Weights of a small GPT-style language model, trained from scratch on English Wikipedia: width 768.
MLP neurons of a small language model. Each row is named by its layer, matrix (up: input weights) and neuron, and shows model dimensions 64-255. Each number is 128 + 24 x the weight over its row's rms, rounded and kept within 0 to 255. Numbers have three digits each.
A block is one neuron, or neurons of one layer that tend to fire together. After each block is what it responds to, as a language model described it from the Wikipedia text at the highest values.

L2.up116:143112108118122127144156142093073140131174158120120152176141136063164143128073142136124168144106103138144131125135172121165090114183093101135112134139133147142091109132129103107109130142146128135129087121155130107138153159152159175147135167161101183109145119162107129153087130112140105150108108134122153071138154128125106095118101108168165152108126142156157154114120117141106141172086121074134136117161080128123124125142131154105113097132129100100148127178101099142136070097105108180135120129144156150165128112135198193103134127100096110106124168146169091136121126127137176147
L2.up169:110145089119113132112135130077116168127140163122096181117155143076148117124131137094127132115144108126122148130148138119150111125124131128130122154150124136155137139179165131114137086138121129157118130150121175128158147133125116130159109149139125143156148061165129157119119120128097144125129100117146120119135104162128117092141096144195139124161156153126116149153149117185128116075131101120111110092128125102129133140108154149133114093140117124103135150129147139136132136112079127118106121152168124165061145141112141161150141099119140103129127160063163097123131114160126164136
L2.up183:143115129118136124144130154078174126153136112114086157119137127078145178106124142081139129142096117111130176149160179107115119143090141160099123135091164108115148155150121092144117137119132118141085134154112141120114169110096119170159139131158112149142143131123120143118091080133088119117133132103155128097130114147148107130161109107144160113146155140131119122093137114127103118136111133084151132140121137118124104120115127094129143162140124123159167128159192109137136127127111105116137154102170172118091134146170051161093137151169111117139146149080153105130128136155109111105
L2.up592:128132140132098101122129139086165136145137115127085142153126092152185151162103153143141122138092132149151136161128133136099098133123101153130100176079123111137165087148107078124144123141106135087094094177090139132088136147123090105164138148159122139130137118117126129108144086132113097143099128139177157148125085130128131103165078110119160137136102152116149156120120100103146142147163140102106137126107103097113126104152124098106138159122130163124134135149083122100146106137111126116144115111139145103130151115122126128064126096159118087125145094129156152086111111154161132127
L2.up696:153151126115091147122123125160148129119126090139118154129131148127108131143092166127146137134090139178166121157120141133147111150157114121104110148113148108154140082148117102169116102138110146103095123171120127089145176100124117101144141119120118129106122104140099188141129084105114112107097124101114136128159053127111079102166152101164175098134128117130118150137151094104134105103083133139123123130131130125134092150117115110097145100097137151110141119158131116106117112109104089108086119154158150142120127152129118134101131133085098117159160111114141125116128135133141132127
L2.up1462:168123128115145149128118142122161152124157093105088133127103127126117171143056154119144136137102113201129167145161170110080077167158086203164099101138112097107123145121132109125154140146120147133080160191108136118102118096117087126206105157111128127141185117146150108146088078142103096155137112142162150139124098117109102152188103137178183120174137124126118152115146117116133141114123110133142115126159153120108147164102117127120120069126134129117141140154168112097142093106138157105167120124126133166084128146160084141106130141128100075152158124061147146126159144134170133122
L2.up1906:125169139140131137156103112105132106138160150075095172149120153129091179096109140091121146085112117192092127112137158136110076119153123122113081106117114097144116109142122117152102133116098125152083114144104155113095146094113165169138127153108092093126135108171119123167095118093085097171145144123120090128156151112156124180170152112152153083151129118125081120109208129158088145143112161139157129135171141085179132158098128123105131135120120112093153133133132108097132133128106177175121119141107157155108119103168107101122137131182088118118123129080172126146149112135121120117
L2.up2062:111153127090153140124104119119064120133171106100108166156095138115099129131117139154099163112141142129103132130108169117155125162147114127141129091151132111107137129157132121099160152117126111159116096146109127113137155126160134156141121167122114138126170102115148112148144109156156138095131116127197179091126125097110109087123091142135146121174174111114139164130116104138133136084140117111119141119100128121178103141136153148164129129155108093117129141113168124122147128091117137132168091167112158182140124133178146121134147107137106109109146171142163143082124139146143152142
Description: Punctuation after names

L4.up901:125104112158140135154122119134204164139088096146154090131104159102114096131091078112167108108130111154081134118171142121121162143122145113121092120146129148134099145148145111144163155115151086158109097175114151092131122086159111129158122124102166140111123108140098084117086100087110142139117163127151085128133156147118148166135091128141139133144176139133139176113114131120164154133151094093147109168154119178173135115125121153126154108114144094144115097148145150131141152138157146131126126157124137101098116108097149148102155111123127110140164127110144131162143055150099128144
Description: Token after a number

L2.up402:076122129097143123154155136152089138150108135144160127146120155108090131166169131087156114114140149134124151153149157126126140153120101148161152138162120098126146151143151092090126131135089123127170129148127178119108145131138140107151193114158173127097133142163109180096106128130151150141138078134103145136148130157127114119100115117108125142137123133143174153120159133098144150133115123101116130114099109177148103146077133102120132118130113098146102138129129099080120151118150090127157129111143103149141130167142110115130115115086093163185097145147139127092090154120141104160
L2.up543:141118157132161132133148156072092157127111096130141122172137103150121120156143092124090115079136124158149133115167126129143094133099126137126111106126117152110066147136100139099149171093093092146134133094104141128150158141119154130131185143159122139121156149093139132145144152131128126136120133118146138125147114100139121119114124145151118089109133188141136098091163103115158101192174114104116151124098151138139085123158116105125122096122153136136137126101129158119136088128094166150135127097150113156140121145141140117127150130130118174114101126155117088108165137125156149120
L2.up715:116112073123144126138135124107196123098142110149135134120153133093123110161107143135140110129124143131151109140099208062119085140107107114143103160136100122107141156122113087130076119102131113117128131168134121134116127108099128096169131165123125092140131157127128133075103101127095131135113105105149150125122094117142130166058119148173143097168114137102128107075140140143169117147127176097103118143155122136141078097108149164119138114121144136146116146149132159101135150066107147124123093109098150164165134186122097114101110080115117133148116113118096114106091144145176141136
L2.up856:098097110109124147152149147147121129155142153116082155122094110139089113143121107117162112128083140161118124117167175100102103119131155131161116121091101138095119146140141099117078134102145080128121129115125119117098142092158149099154183139099107093114143088161146091101119098081108141126093141097106091147128099106130144141083117144136111116128123126090119102097134098156133119149134147080127143081125152150132126103139107147123122173130119154154080173129148146094121116121121084127147122095123119127108142113158108132113131122191115137121105149116129150133167103123173148107
L2.up974:139116103114152106147136097140179114152087147118137115078156094156089159125146157098139118118085171163124121161127162123094125100086102153118125137142124110115125100115152094153131115100086099129100113154140093108106153158131148114137138121127093100116154107089145107115156096131113111112131123118102121140110126157112123125143181131135158131176109163080088165143108147160141109115149138129133129062144128166118139143097086116108097136139138172149119136172145142103163133108140108115145124168125125140074152089118117135144143117141098125103123153115162150095134124141153110141
L2.up1517:094132107142098129109134123153158138133069135135124100089142111119106102142126123140156127126090124130137157142145164135134091127150145170145125167173103105126129124137130124111106128081118107157139129164169160136118096088123157141111159158134126105128140186128104145097089105140080132099132080147093117132115121108118157134108135130133117099108130115092109153054133103126144130163146161080103097094141161131134115133117145121120136131134147132174114140151138131067130118148137132134134165132118145086122121129129105154140137163131108162125100093133132160157112155125166143159
L2.up2162:069116103148104155139143122152118113135121146131095124112117142117109124197171128141131127113097138134141129109126147118096120153125152088137152121086101129128117171156143119151079117107145109135151090170125142086142181168105132113144167117148123089124143120139109117140121083101115125179126072131139128100105142144150137108116134151114145141137126103178162105110103107126145122131167174091096127145130140160111157056144126118132125134116117101130108127129091143123122135116139162125128091146186098095141158139150141112143110117091129092125112133100161124171131122111101114150
L2.up2447:156132140094136135161129121155144146147115119146126160124139130118082140137159143166149096142113138170159150162157132101120084137119106153108139151090133081112145115161099111148119132136104114143087105112116135099127156116153126132140114141145113086122138166135097143096136130117099124105141136108094137122130128165132142125144152105166136121118137154073128145123132080160191127147115152097155134105118181165135142162134114160095117154127115163155109151149100136110136131097127083173161104123132116120139106152172128144114171131138115173151144099141102126108102091120159136100
Description: Year final digits

L4.up245:123108104103104112116145076151117131142114131132120129133143097122092114177155123107108133110139170128172104138130122165146073168102131115124114136169139076119124166145093123118116120056139107133151135140165131120141153106091122106135136183144124139105130150162119127098145112136041070108139094129121101089116132132091122119122127146176111107124134125109125157161142139138173095105110164144082113131126146128130103138155141142155096131154178124176106144146140117131143197144135118159132120094136166147148102127097088107105152097103093124152086145130167098114130130158157171145
Description: Post-determiner modifiers

L4.up1290:132117175174154113141143140155132123131185148099100108141103123113167136202166131109109127103117096143140091143132148132111101168158123133143112159126122069100139125165116132136124145128171128095075099149108143129107131119100148143157178119133098153129218138134129128150139062131097111163098128134151151116142090156131129128106089124151165106117154102166127149074123130144116088126157182111098157096138105121136163119132136123086118100129141100169105142142150100111118161120128141121129106124136167120086147118149090165065127097101091107149128131143118129180186134134123112127
Description: Punctuation after proper names

L4.up755:150135119093155165140155085154127116160172139157127139142124113118158126114138109083151162127133108114184091127141148135134107115095151113128105091163150111110067131142116161153102159126149094113135092118143162136154129132160144123109114152136135140118139086143120079119122089119102122094129107072112146082144096102150116102150087135113133039145121135127137132125126118153121169162142120147099134132109156138112140062121121165101087116127130176180124130133164129067117111155095134129129120138184115107089120160157154128100123132130078157133135091158112101148144104142155113099
Description: Year final digit

L5.up50:130123120142105104128143089143157148127101104137080129141145139111097157149100109136123125158112117152113129117151142102112137158092122127137111118093131115157104146126140128159139138133146090131114132087122146128131136103064100142182149175116116126175165161143108152120109122133129097102137098125117113126134130131115125131162102163151168118125110095111149114127188124164089107152116126103112100150139123134103115133165121121111104157102118128135123150124140098136089129126148162099133127113093159142101140132125112109067190109134089100125113141132163164139189117157128122112
L5.up74:116117119122159142148143122108129157172175105068076134190129105075105167183136104105118155127097096136117109157171130095099098135182085118102122106141134094097132122139109127126109154111096126142091134135104150147126121151150138098172144180103123118151146117152139091157134132113146116151089144107120126119149138138111185142177101127143130093121131139102148145102144113123094121146136144095196108084153121114174163155121140136110144151157111147105152158124110150121133132130135158138168131130112182135127157116170143148083134083122116140135150147081093148144146153152140126144
L5.up573:123142115091132109162166145091105156116114115144097150137151081078108100163122110126148158142105089119125165125137119139130111133177146104124095121087143081099120168121152114130123116109097121169144126103137100130127136071159148150178111146119110128159130121174109110156129122126142135151135069141118174135137111161090083143126134105133145110096123138143153115129175089142107130059123085138156147121141096148150113142128189121124113139150153136123118105139119154126108143096095144141114112118116161118152105110133138155124136145128147135137108109077108142107122125147132138103
L5.up821:140135119163131121136154134115154139168122104096086154149163118106183136146134116145112148123089115095109134127132140133119147100145165111111095105099159116143149126150105085157121145147109126175107112130117184117142107122118126134129135087124087176105184161143124122158091141103115146150103138121164095091134107104130132141162105113108092122134160124114139167069158122148117075171124162134096110133152098079150158106120137112115100141106106123123146134144173085141134131143120143115120105122139154140100124115130095145124188141101105117087096179122168114166122142144111114086
L5.up1109:135147121159158147128131095127132130148094121134119172119143121146113103176125128110159117131137149100118109146129166140111107104157147132169084118116132072081138149136104119091113133115130127170110106154126149129129143148117091140151099147090122139168160122108132163150125124102083134148156098134134124128115124161107150146141073116164165133115156135154119177101180107153107138089109140132125132099131118081128148145126157067162129090125114094087143124111152098121144095142152175090110088128159151157090129172128096123107117120137126101122132141100225134099126152144115143115
L5.up1112:160140123149133129128147109137115180114150102106107126136136122139098166122109150113140165165111106177176117129103127138137144108135146126125121134160112117105105148131103115150140115107126139127068158108147134129134171145131156173187110140134123123178120156218109095151097112129130119164111072117110104072135071182123069150165112135174121089114121132152160130143145135136101122090110110155094122109132101121109160106136158127118120115138133106103118107150159104148137121130110158151122115120163149190179136124102121154118125077094139075165132170101141099110152148149128106095
L5.up1401:169152098132135118122142154120155157127113096140128155116165092104120133142094122136146162092130120157081132110125134110108117142154115135122113094162140079123092110145138137140124136121136097142065162102180123082113118143129097112153127126094130127171159111138105076165148117158164137144138127122111140082108120126100168133153106131148173111149157082168144165136145130119120125129124127110122101113128138108129148143137135108122135119132160105109143167111110116117138132148145179121099112146100155193143129109174116147107105120138089072100175155082111115115139153129131110150
L5.up2456:129109126161181157139129097111118101140142118090119099130180116058164125147098132075129145130112134105120125126128131121179123153161142106136138127130112075080132117113143120106111112118138149131112127174140126131150143149093116127123106142087072168179157122174127143185103108136142115156125115128134135113147099152119119092150087112135093124124153115116136179143144094156113134100116094139129142171134078106170167119090104130103118096121126122125136124127129054136152131158095141106117087148140161143135129158157155134088150156121114084094140172142143099103140130129142132157
Description: Comma after subject or opener

L5.up151:175112157131124106150160148098114156124143143069098119098146149120126133145123143132104122127113137190153108110141121093150115134116123117138162118154113059107086141154116123123091166140139121156099160131118147126142144157117136102181158130065099150146130095124114112150123115163112135137113083130093169124141136109136194125124110118134155127174148133115090122125150076132109112148058155125176134154160137146169147142103154115107162111165178109119147135128124124113159113163148142177133135144143142141109122121191124146137131130162112121106098133083161111119107099105129125142
L5.up635:125147135165107137165126135132125134143153177118096096142084135140118173081151103101115139160140159138142124143121163105179103138130113139111118119107103093145109153170157144091158140143134131132121079136089138117095125134133106158163129107134125157139105123153128103151065131172093133140116146136150103140168139125114115112139088096147120116137119140093076134117140105112168133157109110118190133123144109145115153142164160130107090167116141162153153137129149106127144104145118163155133114103147143127164066154154114147123164099148120135146125134181115060129122116125095121125
L5.up1191:150124111156149125157151120110176124114145137124118125147125174130172124136138128127126123132164197112141166131079166108167106131121124111141101097150111115152135163164114135102171170133117119157116077143131166138129103107134144178135161111107112077110151110123121134132124127163096136090109079140114128108171131120138142148102100097169122126184147112161091141101137122142131131111136131128130084119100041134186111138121127126115100108082168099090147123124086121107156112124121156120078118106122088151150089163115137142131117103142146075114101115132133136125151117084127139116
L5.up1904:155122128155142113130130144143080120119167152138114127133123104113153145153149129166123139143100127186090128125158098122144077171126102125124149084153144142154112161177138146141135134092144111154122152154113117091126095123114127154131151146100110099140172135102144142100152123059135145150113045113122122138089140150122143130126115106124088080183126067131132164102165110152112082132164125132155103157133089100169137130121142163129096103085120098083143105118116146085161148116133159157111129125116121173099119123137076094098147084131120099155092096114159165132115107098134133122
L5.up2092:127126140133129125137177160112094114135120117111135122115137154103147118109110155114173115107108135121138073131183155138105110167141135112094188128183060090120110166185057156124112161119147137120127157148115119114166121090132130158155142143086112134165168144112114132097159150121096098103097114118107131168122128118110161108115131136116135091139165116158067106126166121137124092141097114146129113136098159099167118140079159105108102133114160101113122104128100109090127124136152163161117124107168137092108050143122109090143140158144110134132107114143140089136093098119117124140
L5.up2121:121127106112112088141106142114083137106115138141114181131127160092122122131141082115146121132131111112144102136153109110144125195153131150081131123116094108124138167162125113111152152100096126133155173125144129107176122085133158145117143111110132171139134131136139090111174125113128139157137143135133089157118118123123123101094110115136153130141150104158101149115161101161096092138128135134163147156094162105138098117123127110134096123100144116134087102106127127107146147129098116150124129095150086119095132097126122117114160128116108121130098104162128099114109104081152091102
L5.up2301:139129149107154127125126126113124130163133168159105094081131141135138112144107139106143091096078124110140081132181156139138115125125157104098165126191105086131099152173099112165113162118129146167122162123163156133176146148088143136141158148131133117193143152120115148132141131170100104165118118140098151131104131094138118125150100109132112135148149107135092147122179120151102128160119161153142121164116133113184147104110165154117123122106139148112112090150095155116124105128128145120122155098123126099093092167121100090122109172164093101103110119125139149124121111126146189151
L5.up2353:167134148171155169146113134111141094112165157074085149155148139095158111120169126146162127128132094126140141110160128138111119136117132118157126151176108123156130174187123134130155125143167119163146106138114139125151103121159144144166141137103088095103172097097131144129127126121102107134103087099108110133089155136107140133125126117113130110165184126109122116075152130140084157135168169113164119101093112103146143137119144090121120127110137127132137092128148113141133121094152149156138130118156103124076103125141135153131167148185106143132100104125130109126080151132120104127
Description: Plural noun endings

L2.up717:098146145097118104132130131133091131156143112123083094133082128101108104115141127145146097138104097144126113116138104104105099154119122119084147147135083113143186149182118106099187129127162133154131112146139149101142102118100159163145128151120130093140120171130151090116101125144101105134113141127141098117119167136123173188124070137145125131100159137124135147108198124138110126167128159085073088121097127141164128099102136119134118107123129133110148156123115108107112112138149161136153130144084157079119145168124171120114097068141102143145133155110120172147116154116125153097
L2.up766:115116133140121099104141093112122161156126135111095131119140115098146134105121103093130125108117112116105085113155108101127127099118188113112150131104114092130111145183102114174118159112124113167159106102132166130145116148108156171137133159137140127135099142136139082120081167119138085130122100142126133118170114116153134128126091129112103120118137141097091105130145134170136084122124134110098075126118107130109117082122102182122111120108124172125120190144115101078141159135138174123097158139130098127102112102129175130133129155147104141121090143150121125159132120133167179119
L2.up906:114123154096158085150143148170074111124125185138105138089141143150128064134127117116152158108130131176119113137193097142101143136167137116130120150161084148156134153163083105142129101166119108126092111139105139127171122124093141120129093131158145096125104142147115127067120118106116102136120138128117165130095109114130187128194122069132127164150110120091098126120135123173124128120104122134101098120119160160104153123131148141095132122142122150090142122149094141134131101132159133164122096097101162128130095146086174081161169132137124154107156119128103125123097131112132104133
L2.up1375:120145082135168168163125124141132151180161115101100168122164131119130128117082115110106152136113109158096112141167144096076139149165157132141121172155075146098127148174138120126123140126140099165103123090167127108129142141087135146153085122114145140186119098162142123124119156111146081193117127119104109113130117125138185103189109087145148114103145157097109086131168130180102113171114140113120124091111162099162170096112105120095105117113136145115167168142122177139126130126126117149133132077098116150120143148121137084139181136155104161073078173099156115145101080136163090115
L2.up1775:093127097146157129157134134159111165147126113109129096153104125145088159164145117131127132099121115173114102151163132120099147097153139157145118106143079125148135157181126114147133119111120140160099108168100105122127101103092159142109111114130126128150137091166118144136097130111129131131142133126117115155125164137132136153127063113088119130126143144107105140097166131156152143148107145119130142122114142179163115133138152179102132139124141129101134150112139148152144097135154129148122108158105152101132113174139136114098145147111092144131136128091115116197101101127148152138
L2.up1785:113130127150158148128109124115160124119119130134068101113125144097183137132132059138144112133134134126137172123131122115140099114115158155143123133170106126165118100162124108142113129115169110151105110137117168117148106148131140088152132101119142106155114099173143124110129107093130136144124143113121109149144144083098174135088091137122122145124113116085111097082144094133113124164129149107138148114118112152152141142108100149108114130129136160112122154156131138131107094159150156172157138137120127109128081138128129142140155133143117135110164151100150132118126115111157176164
L2.up2097:118130122120144137133130125108117104123123196124157136121176142154117090120157122137152157160143167128129100155149116084116111106103135122126137109159085107180125120143107101110157143126160128132104157168118112143123148097108119124135113154106108081128095137191115136095128149139131110148104160125117103107143147081115186137155087112128139092151166156095108097151141130136149121160106128103116163161104128131163101133097150123134117117138115143071178121158137160124146071143153138148129086083064161160139114146111143117096128103152131101126114121112084088111105113140117139156
L2.up2340:072109102095114091136122128126089132112105164139139135122123135189147138127067109130152147131123120126107096132146151123132170106115147120106107155144106146192102142164125090116137136151122103165139102121137130131095132139110133193102115142174134119125104085123119095099113141092143106147138126105105137106154144140141206167146135112119160162143107152123105136131128125119148132093144101150134151104129142133085116161080141158063091126102124130107140131143103093125138113151137095138093113121115118106099111155115149153127137137123136121113125123096089104184119098129145145097
Description: Noun after number

L5.up13:137115138153129102139104091137160122106154165131157104143162113121112129127149105116157156151151169101148127131108159102120083091142147106134135137186139123111104171149121145104152139111127117152121130147154145123099093143115143122169106160113135094124156119120135141112098128160103141117126119113126112115154104099157117156121152133184110088169137170102098134116111126180144100120145147112116130116167134101109126128108123147115141084106115098138097132123132165121123149106075122120143125116128115123189143210105087163094169125137136102148124103125155125124103111143148145102
L5.up134:109128074155149106126113137138124150124170113110119120135152126135143114135082132114103151156152146149106092125156186146114114122116090131093164116138131104101162140146112117134156115130132120109141138163115160112125135134148093137128094138148132076148169132135121130107097101094082109138118114112124103118120092124102085137132151138144152137155148146100143166125107092176117098091130114109138136101131138078145137149088162158112099074106075110154113128163130135129115120021118107094175110137130113155143153120110128125090167122108124113181140126171175156137132141152129115117
L5.up350:077146145121101123164124113125107147125138154095146118110152121131106125127149138139105152109130123103152124146172142124080157130150157106169113125145109131093182147131120122141116107113136084136126141129107131145151107103077133147142116135160167116143102124128152099145151077136151078131129108098098134075104133079128147147197121084127146133132129145107138149143146092121131137168117154129145113146174125139142132099133106115099135134127162115110115116109132108127130172136133140131132039112155151136153124151105136137107102157111120092147113115145129133147119110144149116136
L5.up417:105107089103128138153123127112120098167127116122128135162144136098131120111158107110112128142160156101149091123116159123129092111118070136124155085119142082098169129164080132069135118093139112108130131145172139099142136107122121097156131158138080093125133092139136148102128073158118100146116092107102131110137121116113114141146100110153153085156149210115094094163153117130155140117151163118125129152160129133141145130098122130096099138131151102118125146119171145099152155086105121105142108111119146116145128178118092101134188107120099140154133101122177097066143139138152144090
L5.up496:158142099131118142152121093111120150142121150149150142159130127155107150144133119106135100095119086138138086143133161091125108109171122086150118128117102098129139174122136098129124140167144108118151117149113191133152162091083122149147163193129153129127134121180147130136121155147127114077121145082081112105132128097142115114113145114144085106169141191125086146098150127127125136124124105133136112114129152176099133111120153165093146115105118117119156117133113150108153162096132085144161125110165134112152154103136118148118143081107101131156079125122140106068103107122135126128
L5.up985:141162143092136120121116112112154120176139148117111080160108137095143101161142141092129134148101137118133122136121127079114126131126113144143129103147079131101110137121142135093140133126125130110136131174098123103134116102117097148123156158112130092132120154154117135163105113131102153148096116110116083114142084153089082179104108127165128111188138129104139169116161127172179111111141117132121140127171137148152138098103106116155101142118125170136104157108121118094122168132106126166150067092148109155155151138115073108086117114130127091158118110128172115082073083140123078120
L5.up1035:123138130112096116141126117104126144125179102111130131121143152112157146117139118163126164113151128090110150128172171108123102123095153082118146095151122107111133152163127140107105097158125097127170133151124136120184151092083113110139140140149115083129118100163108139095113081143099152128137109106130146122130108113139111129126162083153143108159138146079108123105160126165139098152149123140146110134109166125162087166140128173137111108159139112126140148164102171127119126109137134105153113155151131130179140155117083115120125144116121167151122088150174107132140142127133133115
L5.up1618:098119105115177131110156142124181147112098113140130133080183153137145130139121112074149123159110143150115099107153181130157100141125127130155126133133169149102112166138097114124177134151118124137117089164095136135141157115099108095094141145117154131141144118118097120116130137137100123126138118151120147113105119111144095145148127109139136142116105157086149141155127111166162127126155092103098131093156188156127209167121129138137119093110125119111109143122139171141119201135127077115156136121112132175126148173120115116120151123146122171128096112136118114118125123117134158151
Description: Head after "the"

L2.up553:131127148111133121133119128095144125116121121138154113117108071130105125145139110113116125149096168133116041130107147116144059134113100120130122097139122107121126141140146084093116112107085107132156130135162166143125149097133115083162105185098089112130170117117155100115162113156142106093127102126152136127136126115143093116110106126171120129124133161112122147129149140152158155148135137134114115134141126116140067140130103174093131128125146153141116167123143156134111205155090160121119087094105186152131125121076124119139142118111146113136151155160091155152156112137131145093
L2.up1259:109152164068131096124138137106156151096118082092138130093190156118118096166116121114135095128129122114084105117163149085137133102107124132136134130165132114119101140140138053140164116112124117128120115118152145115142161090090138120144148136154189113138161120125145131124174152170161117120138112130101118133112113173154134154081147103148118159169141129134136153151160134121138085107158122100110116141131142122133095150128158178111142099092155138131128174148100136136098177111098152120055147095129153098112162086103123088098074113118136137125151100135134178111118115106142109155
L2.up1642:140176175114118112123126115116155157155104096158091124094123068138087130141121100099129135110073132131132103135092149136119096140123102177137137142121175132119097149134124134138061106119085110097155129155099088137119127139067103070109148103113094130134144162118150145128091108127138150146100118129157135154149067094119115146134129136134120125113112122178123145112145125121127117129151147124135113132147158111086155087148121124107126157117141143190109131146121135111120165123126151104107105137118143123101119099108127119151087134114122113087148196148096121103139138124147150100
L2.up1704:157088147073087134147106120146159114116106137113124121076165101187128113144059099117134132186118117130119096127114153108172072168114104094108096139159148108110142115116140102105130114098109122128126149160146164123173123081116097147119092151093125094162140127109122103167179123108119118139109086112106137131137123165086130112138134131173121113155141135104124173141107115142165117129142158128088104143147129094112095131150137213110125106156145132144115145129122157133133212105128134120105068082126159098119131098106109107109112111102113109092146146131119161136129111111146145112
L2.up1968:148118101135107112131147103108141178138136114096114115146161114080122076163090141059136112101115140144151115158147158107136093176122116157129143118139103098101102135161111125183094109142137103103153127173134121127148125113137120108164104135143126143089186131112125096090140090186058127157119133122146110114129093139128145156178152107147119108142184104149132124150149100142140127156125142088096129157130135116163090164119128141086141106122159103147112122137157155120150167139137138088129109096142133167147135145115142128104132107106115079133097114119121133093098142124135152114
L2.up2027:101131141106097133134121129107129146119108130122126104133166146126096090160137143079126135126106151152124077152161130108123087124102110132144122101164117063103112144123118059108118125142110135122178135170118153125159166110090122096143150119130165138109179113104143122119119107147066093138121095135080109125151102143098145149128150123148126096155167124146114136107160114133166112170161140102105050102132114123126089167112104155103118100125146132178092130133116129103123192139152145138120092111165195153180135155094151149104115108111136107107115125153152116106134132109149132115
L2.up2219:163105085084149119130113125100089120175133101103136133113135132154096090178173075108134152147108136109136161138099099106110063115149133106085147115161106118147136140147110109086107132101095104119109138137126134114170137115119154130152128122122162091150114150155147107120127111117142105121127114131141141105129127171127107135158144106136145097155156112112125125119124124171149132146121088096116109125120130129143119151102125160124104096128156105105149159115159167151139191118107142131123078120117157133138128107141117114114117121092154079149132159117143098122156133152142142134
L2.up2510:107112139122150107152077105146157120138090167149136130108160111125115134109155129117127147116131158134076114127097167122138080091101105100135089122131100137118105114154160093112149088098128095138156128173122136099108131114113095118124104147123160085142145124138152122136126057111152123176116105126116104099127117111144140137090130128174090109145112156063155152134105115162162127129138123100087093127138118087158091154133092176076116130119150107115146116156069171132108197111130104160125096117086126159171117134129178162139123101118134081127173126125133171154129105147131157090
Description: Word after "the"